{"vocab_size": 16384, "init_std_qkv": 0.0244, "train_tokens": 456600000, "dataset": "wikipedia_en"}
MLP neurons of a small language model. Each row is named by its layer, matrix (gate and up: input weights) and neuron, and shows model dimensions 144-271. Each number is 500 + 50 x the weight over its row's rms, rounded and kept within 0 to 999. Numbers have three digits each. A neuron's up and down rows have the sign that makes its largest values positive.
Before each neuron's rows, "fires in" lists the words (lower case) most often at its 100 highest values on Wikipedia text that the model never trained on.

fires in: "to", "and", "through"
L3.gate797:549553524489458476527482406568595468465494656495503517479410523392535513545478453537567554565479496455421467455513483462487560546533523497474476502545554512450552499504474396543510578402546529501478458514543540540545559452472507560457491501517495517403521482588502439516492527503483462515532514524518534382486533511510538449462495504511398524393494527499588486485490444371535469465569
L3.up797:421509575528552417550468524528545511511433392512478481492402445518429426462470494529549491470391495433461532478522485584523456398507596528524457413469532641453436443489415497479525565429485548509500489475396499455510493483517568449549544432515489475443535497509485534451489554512473470517455521596475411493423513485472517413456515535538488477467573462502521549420457494498452536522494

fires in: "in", "to", "s", "at"
L3.gate646:554514545514565474494574389449604473451441501457541568630514476470442547501541462452567466468536535556524557607431539472492424438421508464520490436517461497448481479549502582407553511478470492491484620481508567498510429483457551578483364470498484522549445582573560501491471382537446419401415451513450438489495538488495458549530543524482501551571548543579535544614449453543428568489487
L3.up646:527560557567548411560550506499470475466482445450514437590478384494525446517549461507518592513530503470561416447508473530474469476487482511576550472462501499417540502587517509471412490557484552504541512623454503458539517445554447528535503518519514523474510523496469497482478502575471424477494571451566540564495505491560466548462540610537472495523543511484518536535452530524494479403518

fires in: "through", "from", "as", "and", "to"
L3.gate326:565414491492584530591493400554577501499380510541471492520486509585493504635480514465530531541513454483568416531597443617486580514433461476508514477508544450427552563507444529595515537463544457502469482484633496505611489592437521499412497469528495520502447497528445616508518500501454391526417577536482601453485532417567460531456428524496572519492544534554479533492551492490533542490538
L3.up326:484437568570444560463521528563544542534458512446471539514511478518397460449431604487475521446431476491489527536456463513560438413583517397474467493532524502527457478531503502468467460453521457447581525472554437478575536441441467590582501508578484559386573459581544551519478437521493410473460504476589505552594577401570508459420562468567528452432582525526410571450549516490513473517466

fires in: "with", "in", "to", "showing"
L3.gate608:453455548478563492554476520584541455542549503553605412454418514558540648444502460433471428513443458532451427430454420480471522463438462535538368441514498511533479494524477451414483449539544528490546514404447541539524498430492501580524497513472556562463550505569486473456492464528503446442467536499487450566618427508476526446496525501549473556553520482549456458605561486578427458510425
L3.up608:462430464486606535510428435449523479501478523564536556515514478501432584565454530457439565549523406521389407492481443469519435615516515537483385496447486446491449564478388461518395562499475498535513510498461526557481484530480505518542484446494483448511461427535465516424518486568484519539486552537496346502597503462422475527452495497547496494490495520453439466520467467594466422488474

fires in: "born", "age", "international", "on", "archibald"
L3.gate479:554503484563525500509512466564516443623533504401546456471526428495506472517556486502504465375515468500582467601584599535497510423490501458491477542494517390537417552546356518533469500424528545577509594408445433541561500505492488557514457503453459577536465449498539492483470489482557569552514518536532473441432504553532478487491561512474413523404526487511540609490482470544518558522464
L3.up479:461501532590480415542490446553507459493489557463548385608592551440530534484444565467510495521496488476530506478486515539430447502427461515505509466542504405507518565460449471464424470502538547494462475492491533491513535456541479581500554530531502490409577466522460418567452469598449530453523513466487432490488429494563473533530528470542457565455512504431587472533527496628514415434504

fires in: "as", "was", "in", "on", "is", "to"
L3.gate20:398443459539559463510523445504468460522395510649525617571533553494505466494591550398497337521494414534531499572475390456498547553509626491501497459540505498460470507498511522421469553484537492446532577569511566524466507460551565497516525524522445493584404481497379487560563435469481515505463440439481468585441442464506421457498533408498458537489534545486473531496488449548537480450452
L3.up20:426541550565495406485506449389437424487453446568517490422507532501544469384554541487483433524430455519554558460513483520577493501532503413494478391508423432439583515477528467497604523475518418541508439478575606465566466526513551431433393493497451404515506485517468497515485527482479518484409498474514544497494554487573580512458490502425403475485469499526482517568473446487533497461629

fires in: "a", "an", "died", "to"
L3.gate344:476500444525472548477522518402622470515511543469523561542510501505525513487518515528527550488542538566437453507497551414478432517473419535542572526578524464486588477609486579462536569570575421396448468530515467485533506515410565578435508482469496475486464416567499548569589551457502582417523530573465478419522469499548506526507548414493429468445506599486560581608544597519565479429404
L3.up344:495455479553431510439475578407533518491519507534482466454577528472503500530505540487505509467464547491490442480486568505493538590486498424573445475438578470486613480488505484509575586577515420519438513570570496514570531601509519593489478457496430485468493482482552529542547436469508503522485525457491470524496488450537438524442503491511467558504490557364605597430390523445514495539534

fires in: "on"
L3.gate566:459410520445621446461571420445494444539399559500576454510560540496485525524545430531468510552491549450487446429519564535505491563556615475548465483419534430493513531482450535498485399477580531430419427539514488534528450450549394571484475485486477606534448518519419457472488485472436598423546534494558492509520468402502471517513487526579592411442491516553518513524478436580474506479499
L3.up566:576508573544576560482493459378463495520475437514566526495509585482554441500627493481522437531446502559514505552538571522449488535507488487559490515577556467490568522423513464555441517484452520487384546506524417619407472569432521482483462460537487564520520453542423450451474511474570529465485467446388482579520536560405585564473523491484535509506483516443590477481452492559445535501511

fires in: "as", "called", "renamed", "named", "to", "the"
L3.gate245:455418486489462487576550507499552497573553496537467583469547453440499575494453474474423479459412587504517478464547531398433592484447434519536498503429567475460557526600573555516550565477524415439491529466518549526453486459498529529556465421483551532518501586477510551622554452548534500507578598564470568555505505470555542524535502605483486442466530402448425526555491504448552500420492
L3.up245:517469459508486449515602461534498421471456406526508509502542582556510568491450462547458482452478610426532426420436517449434422478464492496424472539518560527541574516573592530489423471477595500510482449487495474469491518465496460461591442538513518460534397566448523510456485480537607459472565548523541564595475483509488494485537477536468529510459529539504425506554529449469448322505396

fires in: "to", "on", "in", "for", "of"
L3.gate435:577457585556504516537540400419496524515489530510448538513396442558442547494481553470522471538438494463610530485488490476527482556533424505527544510521502560486553529469502453456517528501514466485590420440518517395491616509585464476528501505577517500402489491534453568391552488465542533533467451517416560482466480603462508497465596560477487532463502437499524458620511456505506430517452
L3.up435:467433600537448495473570473443479509515511532543501499521522413454549567457529596519533399446549466492507570642544419536605453419546524574533534530571496476481553565498462494506538564571545473515537469485458581444456551502491501533373492501592504495591428596499493483491586508557519390566427526396527461506472581478524497492523453466463440481469477430509549412581458496456527507527526

fires in: "for", "with", "then"
L3.gate588:487518524630440535469453540485423583528583416408458372475485473503462461593496503485421542495499513447467471522516544541537475413513537485499594411519516434515478567568440550491495439539510547535522446528526403484519560473586547501475471567497481515369483461463512506482432483527572587571470434493433505398559522529494475536462508498492442494466509546463513463424508466454429462552561
L3.up588:575511539558470474528482493592464462506451504429461441419627545453588432511514542501559471557602545502531480514523520491525416450433482536502422485448468468537456415519479503538512445458522503469456441497523449550476505492527534480540516576472477515582415453521467461546462497451624507509494457642575517483435502467498486362456417428524509494588471516509531533452581463581599580501531

fires in: "of", "by", "have", "for", "on"
L3.gate9:497545533534555528549525372395444504480514416538474494537436497501482472566493546449470428560600425559543484534598498480506494441540457462514554539559533473384567491456527513519466535485495558441484529468567606480495545492520487585428541554480567492489434423572448524486491495534486481542550417495557396317416520458500516501497496425479508560517383499519536496509561442498528538518477
L3.up9:480462528469535611581533478507499491516590500526464414519473426496593477636610422441453528504555494534460446480523507486464581558507442524574575537483422497645463511487496579464432512470458474604508426466510480557511468490446514461527426543573497507526526545541567599520473550561504550452385540422487544479528489391446529504514537500532503473483529483547403581489546431546539491502509

fires in: "a", "an"
L3.gate301:473486465479589528498435478506460597475551620393451540504496489585415502440415493439502548544553664469530483482508453598520542521485537504484514488473456517524477573411522561488422415592550466486555559382463514537464419521491443486505508445431614529585592424529507520429468499451420477500524485505524545479449485455486512525609509508493479450590495629427488461459555456604552516524513
L3.up301:568518484481559441550546557549480497525514477501454460496421495492557589521523537496527489508465507429440449430466466505538602476542564504458566426560520498538496487490489554596476482476496534601554491485440493537477488598460573520481496412485413541462475595513481494505464437432434484454555437400481491467487615562498501468520439523501556470600469483556498532556487478446491551621420

fires in: "at", "to", "from"
L3.gate710:461485596500481355466557473431492457531604500480446509521500430471550553529576569467464468498538522586549444542570401420453527480486602453498509469535571452500567547501477475519552601517451516536537532482475457446550504557467541497432488534433566536562453525508504419408500504500533442439465574551578494508559542520551425491403462551562521470539480483523454445580491465544509507471486
L3.up710:528584523548584517538541568488467508446483477467442445427527452462495516586494466518502526434555477552570458460607441535538447500526493424498491457622498510555526482568466507459496529490529449440516547494513567581460519550533537496439474461428527522467467512552501604488433483498445426477485481432570477469486509518501440572473627470470430563532542503572503486417639453487482490490507

fires in: "and"
L3.gate8:560400565539543510458473567515521413495464407456467498525387378577465485627605475468583461478408520471462503474537511586469443497503442544445451452485551438476493460575394457538486556602505454456529494468518547517503456546535518433565483512435509416453550414476531551482544557506504507441450524548510475507454575470525474478521542600580568412583511453565541456542540526512443500515534
L3.up8:434500516505555515490581557461564544525569583539501526505515413446551555425466581447531484495520536540489577549467425498524488496504478449476431473509485523504494531478424557482581506587453665404406576598533481523530510488402510417493519492454457494423512499563482526524537473563524476453554500629603446523486606481482498522495452500513490493580474473549501474459496586444559468522569

fires in: "the", "so", "howl"
L3.gate786:594414552512549449490555393554510516544620402487536643524556454405485492481569522453489441532471574475488495486511482434505413444497484480427517500378545515594509545473477455470441396498401474504450486534605539502535567541423551431519512476542496515514524564483542606494545575456414536484456446545508408476488443384524411544519495513497464477536472619491561452517512543429561417428505
L3.up786:519423481544455479453441528509580477555484446495459536556573456447482550512537428522428477532457465536480573502541541401435376496491439497504436516492502522456529542533541488573562513478531509513555511500479480520545591560480514570507496516449465531597471438511509458543493486492573531467461462552467489494415452457507447550527494523510517478482497378590489438550569486570525500443465

fires in: "where", "to", "which"
L3.gate44:488468554386546519579506509548486532521490561495576462537513507499510502496454520477538533496417537495467539471467478520543427472540537569537470498549511454431573586533532443446441557468557522462483549393489494515536532442455597565489518453539516474407536470477518461482589494419496535502473541467441474519572514483563461485480529475501379483501474434516480496456479498502520481591419
L3.up44:542490508518569404486554455523496549532525543445556461574535400485474607436522479461514551428519554545489499545526470443526526487475497548493558507469464516460533433602581512470417491498520469470480494494497459500529573542487564477530442517534523590581546571524555325467526521476536580458469457592487519516590491423438431411522611416531486487541419525565492585449586443533593523498474

fires in: "to", "from", "of"
L3.gate603:546539530475476473498450446505497436619476504433501520599507517453464486544452587488542564543591462512432520530520478557544509562530522546522445532492502470512439448536505477383535502550473510390492618449464539512559496533506461511440450455488546469483486496487536539613492451405565464378529561413517474555454532439463399585480565458581445432548552545422478534534425567561538468495429
L3.up603:491524442477451474540465467520465541471535376464437557559428541466466496535515501525477477479540455574511508566522436501528473378500531548505527505401463569554396444596458511512436480436416502526489464505514572557459451461499491501535484484471539457446506573537488556525461519467462532398560522602510467539505533528400505521554456552445486516555467510517500519389428550574412458457518

fires in: "in", "for", "by", "are", "among", "to"
L3.gate19:541555492529439516567555482444526566453465488618547500508503532515496500576507417488495479609504421415497429465499505481475530501559455541527594479569470521519474490500474508522488475531534500515467595545529467549550477515497521501603490480625445553462477382569465571486476397403472451529455611480509444474447464558500438489556526511518544516451561492507591522501576460477461490472429
L3.up19:475426532532489553501516442530496540477494414562473595475492436504531537430531545509569486506496507591516465498490498570495523546477564520454547567475546608514593517388553506492516448541552505488487564536502541524458468501418530495492481449455415598462428507483444513459588531516550513490499564441492566505508514586497501519584471574553546594527501365522546492516458445512586483489444

fires in: "by", "to", "despite", "under", "of", "for"
L3.gate492:519563465471530451459521475492512489506491502495477525559481498437537499522393562507539571446544503430501460482502658568498431444580558541471483524499443520511520455511472540479527496485477367480530444476472482466496579563536530434461427486569448497456442448546498534598479587517533560501483497460385526533484386549484426401490490540596448464522513548589469501528540409520495466478520
L3.up492:545483491390465453458656501514502488552427407459457473573468498496480537484462473499586512498473547511603454625586535479481519534535399493587471496513564523481520484454528502451564502584572548491494532494457423540576513534445533469555504456503488518464431478470463537580523555531497446428501461524476480496490423521432477456488508492567468369490487581563524609523520498407582521482538

fires in: "on"
L3.gate605:421435465469559517485500487496561491499351486417468533500639458461416450585507569417532424481591488608529476461492503516502559462445485480450436533568561424525517542455464459543515568460547577484468437489449499609486459449486518442485609456556485472515409549540455587503521490507485537522450487525554483550533399565509499582474397546494578507548546557501478555414520488561473554513430
L3.up605:504510533600569468463493468473486462447540496449525483388483531446497445534482544555454465538513496520474486551545472559536507491456577470470505555513512460566531520499489394480465544510518513564413530418509424544525424486498416544511526500457474441451498589400540482488622439592609626436535447506615518425432509598473487482488519574456535602386500467434471453521484436550474436501546

fires in: "to", "that", "who"
L3.gate850:470417477459523462494484547579521529540489416480467394565553473457509510502445528503545553390430442452490480444468449518549408530478587599472566417455460528579540402599474535532539517439455298437465433464530478430538532558522613567492444454477496471518508548519517501608512536470436547508512468491474516546476536492473585554536560512558570465495558470521451393582444352459572544512519
L3.up850:521459456532559390555527410480474514524519511501451517511541537462516478449469515558459596534456511458588570480421542487506463435509501506463601496406543539462385519508417551526623575481443554455586422580393558523501467482502446514549485474479558462475482508406498464521522589447414620493542456410487485448533445499443432577487492486552558484590583509561466438530505486577352510506482

fires in: "in", "to", "is", "are", "was"
L3.gate428:503468545545432568501474434516506581506504575549473568499490487456438550544514501480508421588523590535607469476548515505435598559539398497541555368480456479483443611486454449405450481537512486539473442507567449508530511535506464496534476455492453553612466447501494470548489388481513535567474527510472619475499445522440523358433527420530464612445525485550549473518568502586479546444446
L3.up428:575497507468474526518511555549545520453598548562544459498453421492472475470555503453546532408499467394587512486523423513510498533478505453508383513399341434476474559517575533463398558570493406489437515547488498447465518536484462455407416373441513518523539366598511470489504538534480536416498606502433451527566465440548481394413546569564552457513449528602503511529475432426522482510482

fires in: "to", "it"
L3.gate98:484467491525485410544512522517525473487523583448550523572555557609521538478446440469503549559568447463537496423512444466472564485540433387493474512495459505466473473423546522521559530514525526489509548494488440434518479437489526508447472568507577535582465561380424503540500510421537597545529456559440503607472556367548471592436611446583419519510400504606463464559578459436477477462457
L3.up98:491415565508477462465501489534547563455454516556424508499531540477455479437449512544476453512348574437528532437532432455558467540543532492390511475545441567481512542445518507493521509538483474514567546554494558436523555557467376497464471484516430531606510502442545635544514452528527437510468487469465518585522502598487512468515431563545484531580485551521435479540477409509387541546475

fires in: "this", "such", "that"
L3.gate416:448548590465608539468431512435495455493522516489459504557430510571488599466537481507470491474434532504405517562478529499526417443513629606425588486519629518506533503609439462557481389528464436486532499483588446599486419514504503521559500482495503520469475502518507502600469562533490510515499417555475460508509481464480652489474523434619452566515530476541489517488494467554462459451516
L3.up416:327536523449631470533482359511601477474561363497530471529557538548509525496482481476376492596458444485470551459470519514472434477497504542462544462542512590423495531490580613428497577489431594501511515569482428424538525505459452572528472440512536609503505514473455482587488585501412480515455539502471451580501432506584578482448455406519430537518502468430497482540535397421447391491471

fires in: "as", "of", "to", "in", "he", "from"
L3.gate736:435526506519554449516497454408516463491563629458546505480490509524436465553486459459549501484452513477560464428559463460572519536498540486533550478554509426500522509473533358443523484598482448522461598556512580456566450558493473597385540499404455408559466464390515518531456484489486456564494502521513532469499531537523445513511462484419489480471489600466437562491570529423543450502487
L3.up736:461535575508441472552451442402596454472514539504494499460474516482507407574458508538566503469436524502476473487490492571454465508566529484505397442521461412565583428496588391474461492484555498539500513557426529480440435550516529534413481488405522510532555497396561433530413441470499529513545497477505525446580524489554475579480432517501494511478416513510473521474573511460524536508506

fires in: "in", "on", "of", "with"
L3.gate570:495523506509490479475547476547463512507448564512486557444476523509490432564509512474387572516554523406468537516562497537564566514505538579476510610505563541572523549419505552438547522470420445594538542473471541415418402513574494521543407512508536503522453564554533446518517482515474417628551411472555459503533477507458472389503369550586524555504539494535591489499425584541486489529602
L3.up570:471469458560476475622555427491529567464510440511403503470477504518571451542540480454407485474482529473560510444533527541504546450546540530539545505447568500454463536550449539548477498552424410578465417420525525437403506378453548488418423548452584551454568537544525495507563451422452547505466566501463427475527392405470501521536460470398460526544511452539378542515537431475514457522545

fires in: "of", "on", "to", "ii", "against"
L3.gate573:467417516551572624490481506479462469466443456432579534508543483545552419406492445576500431606352535518541453477559468397522494457547574465435513538433466529464510534510501546514486537472489574415495571494538492516488410499444508602531508511501434422501343407522439605520483503482406473549537516477508511589496491447523456415516495561495522504495562408532467477478485510480540491467419
L3.up573:437431478430510451579564447624533512444420540459499493470533413464475483485539505569579516593448612540502571550538469413472495514539462502503573499462590467520485473383529536466507510499376575473424551554509469533560576546494527504465510486416470477484482433551638449410428469561473559496537527505466512508386511506571532563464426492465493566535544499494466469492472547529545423462472

fires in: "under", "of", "after"
L3.gate488:530465526517539478454544504528462514536512499414554480467511485426465551570525571547360559377477489498454500473472514462404537479479525522578590492424553513548572418535525498514603534535594585446509613431571566526535513555462427556515437483515513367547477412467517511597519519479513529472490544455495479492525506487517480557518448467508441443526545462486525483464627562527499582480394
L3.up488:555446553481441528525576627545436422553459471459545447455562494467412433564501455445469503489495572535451596459400536473560450525416560532525425589437507508496502376538431530492539549456445487519439501441620482473530495530605414520505506495454547499473551483493518507494525513575499575471496492496478490445550486531534540446532469463508506456525452511592522461473531541459481445394396

fires in: "to", "into", "from", "in", "of"
L3.gate104:430515510457454444465541497497429495560512534520500575515499598588560462522507614549540540457508496540474436486508479568556487537468476541466472420401584501584405449533546448471521509411513413485476471523494483528499601495619529558493469454476564537488524468608509532494410402480510620511484470450498524561486452401443445402542523517629572542613555544512496530470435467442568625552482
L3.up104:512435500561510519408472472446558417489535424491525603471542568568497535485416544545545463475478553515528492537489535435495492551539526465567400449487503489483506468477521497488446540512494408488443543487397482488495530563437553562559446497552509427459414421473561499458420472482490449465544490522412488531392494436583567442488539470505395549521449547479540566568534489491573511563459

fires in: "in", "at", "under", "of"
L3.gate847:517466387500585473437428484463544494648387547558494487594540510495413486533472488557518469444560435526443564517453535552456507523500485525460436502497543515412506569537378491552485547502508547511515519485519518614475540538413558527518607513602426564420524493476459531484555497559516539484378373523477543558502413530503495480595610624459459650458554531503569507548550462563516528402520
L3.up847:417472334580537508458454464460472542573486524503445492512568525464529505496411490488458513444558509466445512466533493497479381482537494527431530423453537510545463595591509484551581532503492418508566577511542548525599410418518504502458456499478495520413406542525455410520493499505524559444525471480473489455528585569552560568523473433518541518462493516425481537469538438463425593535408

fires in: "a"
L3.gate406:398480461514489457470459543566503574491478531489436527473448461511543446495512570452643461476533536505478442487483447466475490531550496494488495512424461458501447555511433449371575581508532479486532522549400603564488481581501528530438489443590576507457547479571450544610489453502505462408520484378561411521514512485490413536594603505490563456510521528420526587458499430549525528498477
L3.up406:492483480511449513537369510443465531550481500421422566502487488485514478492507561540557499584451592401543530516434481533520525437464541569592517536553535498535542439426440491596571507459446477496490480563419573491534486547492474484506526490583520378508400559570497495514538535412434527425535588359564483437573446473431451487589528466474510557481585460444459501475515431641503533557385

fires in: "to", "i"
L3.gate299:566424431521415564548499519529456557518563585613475463449490502451506476497477562500503498492533490465480526534590499503473581523369519520463523458479461426512565519448530503445495469439561548423488505580412491449488467525484598519478555472525427461518474493502552566570509522473561472509464559521502578528503529475548581541520541452588393465476565574580466499597508464492454514440438
L3.up299:526521538474472366563492490483502483513541468556487418491483537498449415526478436463421496518517440533453459481467452465599535471439515459486540544534480500466458488527440483510468493500515547402512487558408550499592499499516549526510624507524512624476428416483459541463544567441437486406513406406525455489482437529519558508588460487448424414546469520484486524538441446467391471536413

fires in: "and", "but", "then", "or", "also"
L3.gate516:453468582488529568461499492577495546510493424484471560471478467495476444490578480517449556609449480533528500527490504522410528451519500582509500441486446550437542494479427529490479381569532508525446440547468416468428554540448575465609491480593460547571520421593434458524500504452511570591459570503500553371485532530528537496508552454570481575560462486453449515554548525448533466450537
L3.up516:542493538457566472544482445634493530504458558556440446431535468511501542533527522533523540553426519564463549498527545463442558389454530601482471635544481481430577510502473444440569478433505500527532514541466495441437503495444542493492520426617486572552584436571364524475426531554604466446535572475524456383463580581470506538474432381524538425458437488530549410493521552465502404448442

fires in: "in", "on", "of", "atoms", "at", "for"
L3.gate718:460444477549546530548404513437535465487545440500452543543488453481470487446583492511443529460519506508545512497505488495474583425625537517521515533478605476457444552478465455578455528593473532453495555418489485517419559435487554490479420450568479597582474430485516450431500507496577464518381519519492512492441476494537544502444490490473490578516520485523575466563522463482375474534573
L3.up718:514516557531496557540439507531488448526488538517526486567485513510506479459655508546443534495526362433433551462536498594479438413575510499487523565552554506477472513539577480530411491493384519497527481464462521570533476491439473527478468557465568563477546509514465538544472490550422554530428479427512520475478551439477578407432638541461475481504521437495524505538514394491435565519607

fires in: "of", "de", "grand", "marienborg", "to"
L3.gate775:461495431415530407559554416498469540510485455534532526460413468495464500504436430557464546455501556459505530466526523491485578519525555501424497520498506540409391467534507516568436472553484422471539505408442562551496474499484515554568489559496499516489540509497512498581487496467536475587480520395543473478540470564433508536477539515444503505498460514547523500472525487472613475483497
L3.up775:504544471584505519549613470432510506509631499518587516446515415499499569526464445455362485540537603499471578588488620468442441520407535442485497607523439415442549474492534502517488435414599471448501500485540470528566520459500630517536462510596606546582537537562537553486479567448482470461471498525531484494632502475488421479467482465543479448449470510501520477556524470519565503546440

fires in: "and", "or", "atom"
L3.gate723:532494523463511478422524542492538543550516466495425521543549592523473599565541547559571502509483476506452543574457504529411574460407489527469447476649444545539550455587548478606500473586562513507519515465502449525502459524469505521443454527520584469462467540598472527500529480548537480556534453477533566480535584536508490475433519539482541447441506515518475470490553500463525462597600
L3.up723:521455478460499544495493505429541531539478553491488517456553566458471500650457525471498440579499488513577406426526580548461508511445473496432558519541487458474420584502503511489495470435553457433528445508441447468522487402456530449522498542398551475441464586480458559517525434559459419452592555503605502569420593446491552474495515474484508467488502588528500479458531506462547536560587

fires in: "to"
L3.gate594:544490477547517599428487541417481504463374548512525492631547540519486511419465582504578513545474483489519520445558402452493525593466470465474396430476450430426535530536434532591454508607582502498448573488544440468592561505454620495483515592677490467484443452520479535383535510462449428509583483536443622523512559471524360450476606510484475473508488552453402528419446473386549529506488
L3.up594:538488482513494430492548472514516503483511492358509439449524474548422515561402479523465559544541449542493555420546419472497604525441491462349495497493551430365409501393500469525503447492460557413493528486519476472515520508458497449444573522502474570593512509471468492515471481571555512497420448454491504557521484516446554439500489526497510453395495482595476417528523463574575509441457

fires in: "5", "4", "of", "7", "into"
L3.gate601:454503563584442554476449570474482504564393645375444551544472375542476499544492403508561605557533495524435383537425473501487559572517547531555551538439450470596490446502517550472582489501523465485456551468615474473529480447556598522443486434469590569487528443508540459471528450396498466381507522484469467504493414480556527527456492565580413580539457576518523387419524525423539586497476
L3.up601:620434431440455435465489505416438461391528512509431444554531490509492584485538557540497446523526452538532495519448554496612573520553572565519458441465511596521475532472511514417502473463523502501532519509498604451494509496457462522509487560552589526506541545450462485411468545456470501468514560555534590500454463580594621404511418508418504547429562515508549437484610446445522477504545

fires in: "which", "against", "that", "to", "as", "0"
L3.gate451:557485456547475535539515506564476482537491462549494546375522455480513480526559431479470520537416479559617609476446459480582454482537471547544513512422567589544483504524501499517445523527423592442520549453503535445611564465457503481472461589557466478491487526598514549487550486447390596448482549458527435576493497444469433473462528465563536444491571453533509609536613554487543434467414
L3.up451:515422519469521437483486495558447519546523513496492472481504515540496576481512563473388486453570559477498506590446437526494564492509389593487405527474545458525570500494486460587443528567429530417503437416565543474539520539497478457615463440412597467471439546462433396481471495460575558518482500558509463498526479398487359547450589416489499566441477422472452523497521543475543528500386

fires in: "from"
L3.gate870:496569567512547578476459511448523418512580423460474419526529412422495461516418448445550496500479562582525551551455567529527539549492484489459487501458570556497475569462597391444565533546463488546545510502455524520587539479498477529469527474486476542592581499499502569523457482523442489456494447425458551553430492461519558475554580434574529572488437537431414436515528502620408463464578
L3.up870:545513562570540488477516417476474450519513409489510586526490440471542534490397491492568499529493482569506506600484463571426534538540551448463378493567497563532455464494468413519467494570454524545481572516550548463489545520614478516415427579516531473525515401376535540490484436533475531482471572494510513508492515467501577541462620513523576570425479457561429496471514516483518465526450

fires in: "she", "he", "they", "who", "pygmy"
L3.gate216:483472498498577539525533519484479421510590446517448438521483443501517430513472545495367468433480426468493577554503385437443478550553463593486507471538533406495521451511446454501427472533503518538572526562512512567496534483374486488501543419455469563509426536557564528510502515440554511509580550453587527489470579506501556484591502528487546497477474576460473473525534411357575555496542
L3.up216:398632548437545538576499383505506441541472518501448459456581586553503547461527517482369578458521526500494558473472458547491450524531481601462495425408552493489520540523490470521489581590545553484510496475451509523442427518504437549578559429562553469617530475496575469470552530396462451474477448480515503467606521548508526457528478554492521484492536472530436473438506482551460451475537

fires in: "with", "on", "in", "for"
L3.gate813:667529546436579586530426516460499620506482599478467514554513489503442478559523553482523447540512544491506461511511393552578536587544494477539532484527530535527531498531522511573518459582536551527544541600522527509525419540507485539439528509449406434438481473515478541484553476496437500547408465507549514518480560569481577484547425502438506555439569484457565553528576473497544427518477
L3.up813:521465471497489571427442451526507495486461430519557514479457515521489504569452608518523508539449421499537514516543549452509450570479493557478501527453617520450523352574520600467464572566553541460465509490466577503565523426435499545474470474538335550493479461599448572451504446557414626456493526435548464484451418438434521433392559517458622537436555538493466520471421428492542481494574

fires in: "that", "and", "which", "but", "year"
L3.gate55:415510456505545504521545541423513519464496574487543501429543609420608534436556444423511478486496556554426434506475396554437514551435450522520479513475611485477485478552458514486439414589467457463380530516549536519540493567492381457442464423462507489452471559611563511549527500428485462477538513461442421502494461541450478595478445544483507468516503522441466499488457499542530482503539
L3.up55:512454492495507441482550405557518472486496561523601506530504585463511509497470540563550547474463439474537503504526495495520480544476509551543513436515481533473521466472493530481442445476520479502539473605593500535481562487495439434436537476453524441375464518616357552516518475587516589541460570572520452584474435499467477506556496514552603466465511431461477476514540450490512422408544

fires in: "for", "based"
L3.gate183:501490536604541466491518487571525516613577450510506487474579496565481442461411513437515539528549489521493468502442471498495488483501438442482516501571548490460455485541492429494584562576500422540590579470508464521495474568531542465590512527505418569482448478519500502485475487571508478547459436439502461482550424477609425532554554505552577449545463528569548531434583439557443534410537
L3.up183:545531550522623351456601524544516445481466434477576469525526521430462449510497557415545420518513532472524449517504506531435442483519457508434503450432516438453476461472518542539481459461473428490474564664522467421562435524494558421472498548501443427475436488590441477436516543490563422610547602587562518454469439489489573508481518443464458386473515435559470500632518391441451515411436